python train.py --n_head=6 --head_dim=64 --d_mlp=768 --norm="layernorm" --norm_place="pre" --rope_base=10000.0 --parallel_block=false --init="uniform" --weight_decay=0.11 --lr_head=0.00816 --decay_fraction=1.0 --batch_tokens=65536 --seq_len=1024 --train_tokens=244800000
MLP neurons of a small language model. Each row is named by its layer, matrix (down: output weights) and neuron, and shows model dimensions 0-191. Each number is 500 + 40 x the weight over its row's rms, rounded and kept within 0 to 999. Numbers have three digits each.
After each neuron's rows, "fires before" lists the tokens most often just after its 100 highest values on Wikipedia text that the model never trained on.

L9.down521:496559527481506537434560518502487475493506441485525505570551535473515555443488522500555455520496431480436555506493487476484481444505558512526487435547489478571514464533423464454469495544503449494500521483523487452441568514467506544518520505468484509490498482446447541503476524498554507537424530585460464581418545469495490574510466547512446511457599489478525537479452454507529472590487523541560472558534539417564473518520487457514478492538526476477530540453540467471537440504469512538540525482481441496544539546550455472602469482559502468467509459528423605473546462451502502456
fires before: " (", "%", " |", " |\n", " cm", " m"

L2.down475:515497427494533501482490539465503401482472484457534475463446503464467444525539528572468539529503486527488538531557525535519402476447547481503503474486559459513519552468464493460445549522525509508509512488452444542440418559552557464533533516471519511505447578470474541499453481432464451482516573556497496542429516498550525580565518461491577450547541558540423483487488451492554448526482506492460497490478570536491430530442466521485466526536463583511397545493529504456477423463496422564506445462507527543554486510486483508560484519497504522483548428522518513488575487487519477529
fires before: "0", "3", "2", "1", "4", "5"

L5.down1:433523424409483478471502466442533531495423491514554472438470526505444504498440567587482520486493446527574435515489516560428509466511499501516465468521529472394465525407460519510467468519525469487456526459498543403443516522487537558513442517540550484517484489531527472546522498462460438555504545524523525498444570516462499531531503557555566568448528469469440430521511493462542539533497491478423555522466587440588430525513507527534424516452446506553498492508496482523479519490470477534521496542557557514531498505545504484466520524483466519522547464534545519503459503545541444481
fires before: "0", "1", "2", "4", "3", "5"

L2.down382:566534434468465441471544513436520491498469468469460488460519503449485457533523458564522507582551487491506489522519475550529470497526535533489482536482490475511439483536502500418497520509489502452488560446483427563460512533530544447512560559463563500486418508606494534507403489531405430508479567529445491500491528492474553505538476526554511435506587548508476452530514464503581613478477452501519495490506518543553464541481511470504493483559509575495432499513493522456504440525407435540516468492471491549537498497493466526547447449552519466506498418553575533495501507469534461462
fires before: "5", "7", "1", "3", "9"

L8.down214:422546498476561495521450533465510506505471501472463467457530472480505433469534444512554464510478516564466497480503579503523496501558466513499522407494505445483487497496466499533477529547516513549536518478561490458465537480548504540492515518491486478478534516509516522518525490472497545556498530406478489544477472485538560532488492519524436443511536501457486518444497526540467504457555460536458562449536506431498480546517542505571472537496531417488382469572514457564444467417454497367459481465577620515520479484413464496524488469542455536577502558511467515570471505484550564507
fires before: " ", " the", " December"

L6.down544:535507520553520504515520519513587575554509446487517510482535422487508410499504518445510540435473494452502486595512530533527442506589476465453544515468529493517496534523496472554488542450510440443492557542469480537562454453494441504480539482450516531496478491519502547459427559484518522555511476453494556449504460497474502509498544483442553359541561532497452549403526499525516483446487540542448472420491501515531513614482528521451516530487463500507480541561551439487476499474518475421492526500481520460467491466503532548490502480560540506531495517521446489530442545568429578472
fires before: " "

L5.down492:474568533495531528451508479532509479497555474577554509551483571460479536515509514475494509424439542486493471477525551524467485447468471457480548409570556501557479533499456495492554487508533497527564482490480423471560561554473514548498499511435496614536520544535544505513478514471463516499520482524463534433482368449477472472512443502497473466504553570484475542520494444446541511572480524518562469497488417515503448486516463489478484491488482478439484575528484472487534449506485508554538519542534467488445501494571424530421445476563521514541450527551416421447539481493547488501
fires before: ":", " |", "ony", " (", "ena"

L2.down568:555497422491542507482487494436500412482462474444516500456466509467476431533574507536468555570491541490491524494532527523565394463508546498503472512470541429529489524504464513485437544510516508490518515474480416569474448567552508444519519567470528448533444523517500542522412515455423436489505580510512472520453531499526529547566533503479568434503535579550470498477480438498554490521476480508493507512441541526474443558469490490503510483547500585513389516505515460420496451475491410572488488495504531540568491516477480531548490504516531515500532440557534533497560501468494432485
fires before: "5", "0", "3", "8", "7", "9"

L2.down98:499542448499451448457510499511499507446477438480574504495433521518420448534505492516524520489456447529491509520515483521521423430518477463513455481510520495543500476498468471448524503448531502498501494486493482551391465537494483503463490458594515472575500500496462537444485464500465440574551524493531520471435552520517503542569529536498469410545569465429503527553532583511505528590468444505494476502518573469513500478470424531604485504452463525462558523524564527546481466487519488454536466574514474447571526578527460431506551439556465527483519507487541493545522511470435566548
fires before: "8", "1", "0", "3", "2", "6"

L2.down507:512517453488523507465507545470519393509459474452524501477412513496475451525548528533487556517503513501484537482534541491529425463456553488526476464466552443522526546453470512475449536511512510466504456501468414522427431555540533462562546491433515509523435559507473564541460500452469463512515588558509489551447526481564523565586525482483550456530526547503413482478451450486547476521482525477447516501484559533466405517431478513489512505535434612507434513503523508438485430484503436570491459489494535551580482523482470518551470515477513479471543446536538526515573494515495459498
fires before: "0", "3", "8", "2", "4"

L9.down693:454535558446583459533539477567465472443478546470562493522470526539525470503499448527471495497500534476539467489546429549503513557517466558510510475479463547465528445474545422557458548478476463481551494511562517520512489475501490519540527466476500441485515498460517476520490470532504470481549489461502564576459527528530475462487451498484475500435530498460500484548565586525513501542476450436513435463497461423602521492483467517536450562466511483503324499530499507514513506516506532452556514557505472534517477518498443490546523415486429546520520503501530611457474482462457559421
fires before: ",", " ", " the", " he"

L6.down718:443511485416555548519553469547468513487522474486509462525589507516500419460501498440573505471449489494488503425490526485435526471487546500507526475530499519548498530560490542464555515479499470510557537526474530456529522567598504514454501431469477494458523513504518458460475495508515562543492497496514446514441524528556520495496535472457436477528490416436542573508451561531494495493464486487579449506539593522474437541432559463486439571486503514491597493499537559480522551553494501528539483442490438476458462518432503479484553540550498461434463490594458427423469501529542519508
fires before: " |", " |\n", "%", " m", " (", "ed"

L6.down41:492536567471563469515479427517473475482545529490526510429465501494519508483526539549562437448453571513527482519487457527549522549537419533490509472466525524493408535557517461492479557517548463494523476448475464554469478505530445458522508522479486524463515506466520418469511508466541533561537480465538483523505464548517490558491448503579541492480460532508467435547523537585543395483532535506429484502534473453516494467502537415529434508524551476486338512575518521487502514587536490470484523453472492501514531539432502515542497484462489531536431405478508451526555509554470499536
fires before: " ", ".", " the", " \"", " Mac"